From a checkpoint of a small transformer trained on Wikipedia: RMSNorm before each block.
MLP neurons of a small language model. Each row is named by its layer, matrix (gate and up: input weights; down: output weights) and neuron, and shows model dimensions 0-255. Each number is 128 + 32 x the weight over its row's rms, rounded and kept within 0 to 255. Numbers have three digits each. A neuron's up and down rows have the sign that makes its largest values positive.
After each neuron's rows, "fires after" lists the tokens most often just before its 100 highest values on Wikipedia text that the model never trained on. A number after a token or word is its count.

L7.gate472:166138127072065140116175167117111139102132100139170147172113092143122165167129139133090104136055109163087114128168134145120106146135159149117144232169137218113130152108064142084134110110123108156170119101090073141118146116113129147102152145151179111141158100129139093145195133108147150094104043107128099147148125151101181119141118114130169129162132162101140129133135111216135135195071123114141124174056088093143101095093115163120117140125161171100083134163139134098146151163117122142141145181113210130122162147152122124124145124142180139131126134080119159100130098137182100128110165102109114141098069076146124096161135173080127106121177162093094169127091094087132156135129126158127111205111112162118115041082179174069090145184127152148175143151093194199186082108148154
L7.up472:187095127125171060127132125173087080171134131136148131134153130047164159121132096110171102088102146129151153165079129128128135192119106125129192138116090096103154143115107118105167075178097154095180123207133077149129100188130136121154176122131133098091188098160113168123118155082088159135073070126096105159170150059179172112096116130101152128172178098146084105152161122211138201086086099141131104098165188122148116118074145119091176110133108107068152146121119101099133128139094125091098107142160162134149105130136161067151152215144147128131148105128113164203103092082173091111196124159096139102158138145098094180117129107145160114122076139160126133097085152132140122149102131161171144145113121170140071125129114124155112211145089171116132068102162097157120113151172131
L7.down472:088117125146165166129125136082154130104072171132117135128119130110152106136108117140118082119063122120172085030116078102166107076118153113087132131103062133156079131110093058106142081129133095107121138148105107120126103088118170138154156107091094148066149105156139109055169159096115087186113111115107100072110124132138119136068115054119152137129124114132108133153202116138149161170157075105088086084136116141160102134104120101115123138113042096153175116195129179072098148163124144164065129136127150102131099106162131061077172125082144089131154126098129150122160106118176118079149145119188096148143123140172114174148133141146142131092047122128104111101158071103123108171127152157155146129126043151113124043078141099144110147149110186136180100173134161209113125126183152
fires after: " H" 36, " h" 16, "h" 8, " Th" 7, " th" 6, " sh" 4

L6.gate689:081152098078164108121134168146108136103087080115097060132146158150166112178130144115156081077132173147120150186199099111101113114120131079127113100137108144119129108127150160136180150072136092118101133117136113158162155117202098138178077222100126081127177116110079083109085170118175099117134075113163143136092194116149130158150178112120197127138103099142178076103140105122125098113109124121069160106148117143126178097145090136103113158165114076134136117192181165064113111076177178161152134129114116127112102150146103139103197097129094124098110118145180141147136143181154118083135069079175116154128203136078140136089160125108115105144182142131152113112119142135157117126086017178113176124165087146126183114107165071094129122156112113162086115162152122093144099123086146
L6.up689:122100112114171066077150142155129129082158136105102114114160166065117079135126148151100132187082099145120083083127123148111137121050138143149113114141146151138170075108096192139113094129171139096115118122073137114124107140158158126103158140120151186187084121170168166184134119100133146150146089152146147215142121113119119167099161146143167145144145114097146197131119111120098210137083182128162090187128137106135138090150095118161083132119157096088068127131160158134118134107150123180096031091148137097068072115169061159071156143157173071126148186050104171100136102154139175115109154116128118196092120119143113134156141130125137123115163129103188150151147096148181076093130111120119111167060097161086142131126128127121057111114162093149151040147104087144107115159149130
L6.down689:095116096217093120133132170099160143164201105133147205137091153105134141184125085123125157153080075185179077108122169108154130118106160056108114099164083126152138083105148122154115112148114134127152107119147076114145072120121139125123160145107164139151087106130156111094130133151138186136092137111099070172137124114149160091117036118198101176083105116105094097104118126160106114148083140099153102059115159095152110163149144110120127128087123142158130159134139115132119157187098128192127046150153118096159084100124063101112161145169100139157116134151107087118132048177143152135210156081088068050105165099092122117180096121148134122122185098090153073117077091118104141149143121130106180124064121132082111166120107142140102079121115122148101107163174082154091128111161154
fires after: " R" 44, "l" 4, " l" 4

L7.gate437:080148130126091169032072137104152085108105116164141119165150141147168116165167170125127128130129143133161144146141122172140091143094160148118181104062121124127119128180118134109115148145096158210126145134127173097192061088179085058135141126087077110125094119123154146092110151131103103092082119107115074205080136159209137129154123140125163140129147100131139116117131162172080144092100153159150151173117146089139103132105077111082127107117099139197072131117095091112108135193096080121125205148067125135085170164152092136141099131102152151122136169117145079135148154198188038140157164196180098175137095161131096125139171137166128169110123102121145128083140068142124128104128056105119168110149104117141149157151186065147154118170079122134131124138158131119079118101140139
L7.up437:088086154109176080100148138102172114099121184093127094102127109134199151165175089155119165143147121136106097137151136185104127083123109129158138198136075096086171102110111152140131146130132126173183162166082181117206110153077117058141124089120143125162102141142080126068141155119131151101152134100063115168104156082140120114127162189153109083132152155133123104116140174146138135125107111093159155177149140082156168172112101089132166129086172133138093166135162104175192126148135104142089123136133161127179143099157101073152122185113108179054108112069067180152105158053145073131112156194107112129118104097124147168176086151122162088096179220102150075117151100105127135127115103093106191164108128114157135164165123104113155124127091086127139105106130111099113153091087195
L7.down437:112102117141150157094118176117165095172148140175116099152137119145147163075172100127172143130128159107093121120106155111186134140150110124145172162107218126139126041175134136128113140095135126109169077121050146070119134158144095099105143135111125154082117122167077096110201118148088126196147166145087128149102085154163133096103125200106106057132111123080123064181131120084134113088173109118138145172086095116130151157124163116091128105167128116190130137099164096158174153093151125179080153196141123124130130150172139125198137133169231131135098070145122171138136124143236145125140129117121134105068099109135127121146126115170097110136190074123166103068190147118157124189131137082137128091133138154166148150136114181148141096147089103141111164109143137151062135079113099
fires after: " G" 38, " R" 12, " g" 7, " |" 5, "G" 4, "|" 4

L6.gate244:132126081124093156107142060120115148111118115176147144083126133087119138081099153143111103128140158100127081103104163061101102127158126161130149162153163103170045114099134110152164102092108115130096094061123110190140190070155139128163158193129090107165175075074136079087130150102147134169135091124081175135111114105175129142098124107125127143124069151152114134121125107105120117096138095182064172106132117141129186078133151213064155102087098165103200111148124163149092120116169165112147134091114085086092130117151196128154180070117102117095127109138172185166149088116147150072086101141090063112167148164102140126141135089131113081121195112088132143139140122140080127128141111118181090120086137008145121097094167118185146128111153159154162125101119148139100105124169102
L6.up244:160123112141148122133124142112155169136126079110111127084112146052079134099138081056131098122129133077120144092132102154153104055079130188110181118150178097157143120112142155113123088191148106129119131075085093122220152106193148094123157115115078151108082159134169138190096113119122130143143114161104177089142112138164123206111140140095114117147114179096101113132125140089125149145083122142138097142084149115110161139144184118132133134083135158124105132107140136061090153127185141181145130060154140111107102103109167134088130174142073111169134128098173057169145126088092162088181116150187064114062106148120152141087140091122097136161169043156130109163151160141138128167137104116113105155108150171185075168170100150163058147090082135112124171115135165117117166154216093
L6.down244:181096129109146179072077108138093145109099091120123153132146073136135138125081105131108140183166089117169104122158067144109109150139194152129170098142172122130223099176142173111143088123095160166181145155100111153132172123164105080128155114153100188091134120128145137146118152069109095124085087128166147072115148120143089167107141113128036154105135103083105154097140148097150087111141071140176116175103166090109145158170116145129137082127172130129116107174101127107147145155131162131102139159159098118153114089161174102104149114154110087153151101090130116119211086112127142122075106234186126095111110153152138162110115140125158163124075149118165131092161168130228097131208134074124117067120098144149068188152146135095088180120097089116156160139158089133165136093158129
fires after: " M" 17, " m" 13, " R" 12, " A" 5, "M" 5, "R" 4

L8.gate433:121162133078109149156143138113149135158136101111130150132104155162141091099155079098123067065094148163096073168169101090146142147142133081170122166091108156102057126145137136154178113152166079127140138097105080139143090109117164080116140115132188169089140086104184135227108121115203140166081121046133152127097109145088190138139152085148147149144134141136108136044118100092110090105091108174177114113170167115166135119118177107134104112080160085125104128144154141149113142071153099093117103190131134136102123083099107130107142097119140108089106169138117147112118112099118131118096140087081144131180188128112054166095133168160159086127059159138124193129111073127119082134084144140150132043126149121098111048128191135145153152100142108130084156076134170066093176097152142
L8.up433:106134133099133113107110202117128127161098129097136177139104093124105124144174096119121124080134161143140101133148169099193115115140083116112154097161149110107116127112124164125183094182108088096115064059089074112151137115140109072081098127122143107095104167081157153081115134129153066119055119119139168142130083191113191130128162129141132049143134151131121179101125142135128114099161097059129130083127141102172135112186141075154101090125112153186067151112105054102139125104152105121126110092104132122115140137123109092135132138081089157076127105133098139146076098190123163152035102073101090154135184100111118151108115090113115117179149107107110103113051138093084143076128061076146129057127083180130122094121164107079119072092091081131153148117104056111063152159095137
L8.down433:121131103175137151147115154109178110140106188114085119164087147151133093121098103166088188170147125132123193079089133097118146135151132167136140115133139085152169085087138136193119093078121117124090174079131231103091123104129152153148104148114063058118156163086136127107065128098130125145110096144121098133077067083098111143172153149088148097106151108151149170077133121076142117083111122139111143082099098195152135109053167140180159073153107101164121140102138084102112152176084114137109102094128159159145159125171089140123141098165087106167154100134107093134117136176194087165143096131123095070089102182151177124119117117121174134108147145139099153153076121172100161062168091117120128136056146133157161090084130104096135060111097094118147139087132108161093048139110068
fires after: " w" 15, " h" 10, " W" 10, " H" 10, "h" 4, " wh" 4

L2.gate601:150090123155125217096126068142092179082167109142117134093093122136135115130126138119081076124164106183112118145124146210156112157140098102147074191120212137195097154167075086140185183189111152179096160105092196148121082067144137122127094077110081133144152139132086111107100114171111083160109138137116163170186138131156142080098101111147136121078106128155142089118119146110139114147147142142101152137167172139110108096144157125168185104115133143177120133081138104121105182167107121139090195110126060148142156144131067106178147118164136145088139101145121133145160104106157133120124160154121129166091115155129103138116139148175100134095163189090137129075156111178074164181120160137141141144059164105148058130105132202091098140141158146099121082090096082113071090136167087
L2.up601:090103133130068123161128132110134123088126116142116117141138064163110126174130133154144145095124104127159120088166119089121099132157132103113138131116108144097144188163133148136100088180143105144125159109168121151043111109120208148099098119176128169186154120106161172105167114102152119111190147185116143195075125107136093136162069102121143113126115098061161113130147170113184076052150142146074122141124090154169153176111123110161208097120116124115064226145126086166124102148114130086115116167099160083183098122126117071125140129103140102184149136093036122087127140184159084123085140148189102112138102131136101189208126095148043083106132117109164165166110120108103120167134158145093160116142138071107096102138107162104160130158111119145093141098160144120136203077130097
L2.down601:099094143115053119175091131107146107115118102153138133153148061159112115172126123184142118089124135115163143077154126099107104135173112118120139130115096143115159188165137171112109094195124116137123131104136127128062099128113202145077130135141146142175140120107160184102166142125137107099186126156129170208102107099111112158133099115121141128105107092063128088135160172137179100057149150149095126142121057173153152192112128106181198099118118118093058195131127084183096112139144129078098125163094152082174129135116102065126138138093127087185167135086026113094136148178148089130096139167190108106149111146138096204201110104144046082074128109124144156148120124094077125158117168160092137124143150079146113125129103147127146134178121131116101134123153138126141200086129089
fires after: " DF" 18, " MF" 13, " " 10, " pr" 9, "\\" 4

L6.gate201:139101107133114127111152083147153091142139131159147083128094124146098135173135086101092093211111128138132127153151158117086174074131086132128169137119120146092072157106094169089117090157170158086095127110099119123129155117133165150192173144127149095116118136165156150120064076101127090183101080137132128143131189146139115121108108151102124166128113087159127094091104167182170149131074057135182088134157153153155111142120099043091120132103142125070116119209164129079102107076169151158074169142086130169137109130120078138132132149144154160164141100114195106149134115142135120139124134127078153177134152125175150100092213110163130060158137129196148156117132137144102114124113131172121150137164175207155175111142230143057138070119159081113105078135090115108070101091086143
L6.up201:162145200139137125149134127100183113121098165187119126108172082164117156166086206133100102141097117140175100139130073123131083125134076131144107110107149078135115139114145121110148129095119129134115139152152121120136136139102114076141183158160110122160215165107130106143164135129155063106105123076146101153130180178129140113160161113135105088140101070157122123156126109177159122143095091104144039154132167109171119119146032133160089134094117117141090052146090131078148115128167176133143096152106152114129113101115084236089147110204145143123129099129144189102129176076132106106120157146147096080088139125101144082134159147117173126080125123133176105111114056122123150047111114182054123198189203173090157133164104175130164092119135118159132139109102121105114164119112109
L6.down201:120112091121135148114138159088135138067096088082097133134141130151137156150119153151124107123145131154118107135134157124145166106113123149104152158131170087130101122124097128043089152209197061137151132140143124150144123100128116133123113109151164138155171127141149128151151206109119130091156138166087139079078061140135111197111118134084130089199153105099102139158081132117131096143049071100197142093148145000097120100082111118150127101182129055093163079115180078101123152146098134201130144160111152144165103088140165159119145124122190140116102093104167083130156169152117117112114109140129167065058112200108133138139133134122120098157115107137107163158092087146120175166120172135166127120084125118111080133139116123120179096130178124141175228125117154141094119131137200
fires after: " L" 16, " R" 12, " G" 9, " l" 8, "y" 6, " Los" 6

L8.gate531:099118137095139142145154127139133143157135198078081162170171175173161084132125087117138143127117132141128121135106071140140146137144132153100144118112116114164105119096153160128108126116205171153073146072111063153119093150161145106115161167102159128099068124216083149117069113102143099128100127117114145131123148143102161193161128100119109108209178132117104144077098100141213141165078155193223122154156122121089068112165130118183135103152140143169143131123096140140169108163134134171160140108153179105166145184099129147130149143077158121119180076133125163127088133168129119137076067107129126120173138099163102127090201171145096070130138201134116141158106128154128120145143140178076134151140184069223190123079131155161137088109144165133113090131070124139104120093144151
L8.up531:079154133118121075132145110109138114078095099106127136081136156131183159118076094119176111111171186123165179116135112137155065120094129078116102153121115141130109144108122090120190110102163130080147142157105152106159066116098131179082083148118119094161122004080118155139153114139142092131118091107046162117151114122131126189154108150147131056148179115133085113141162133106131093101126137136062096121117161136140123118127105109146110070152113125115088084092174114091056175147122126133083132097177149172165108171157134103094166114068107132132151158161145042173102088148131143091122157128096148128166163167125177180077101095112092151113156158131173077124133178148148138129107156112175115091153108047136083171106080110072080111126156085158170162197156133129167146093116149
L8.down531:121129170129145212115132100055162187115089083096103123170158156198105121089110121132106094127119077135157122160114105136118105135135084090203147140122121042095058170032094143141127117092158044138115096097115105173138158079129155101133174144113181102120130086056125138105077109096147146129097120156116095092135139087054113132139114113156138115093139120122118174069169135168145125136111148132117111207109193142103114147136130108131107127116129179092157086182136153177166161158130161151148131169147150141128122136090131126122133111141113087117166129148114155160144130170137086117068134074191114118143116151148060127117153128159112118136029089133109111208103140140168140170147109123135115166066080094136185161091104132109111114119130092122123058097110079115142150073121168
fires after: " h" 22, " H" 17, " (H" 5, " Ch" 5, " K" 5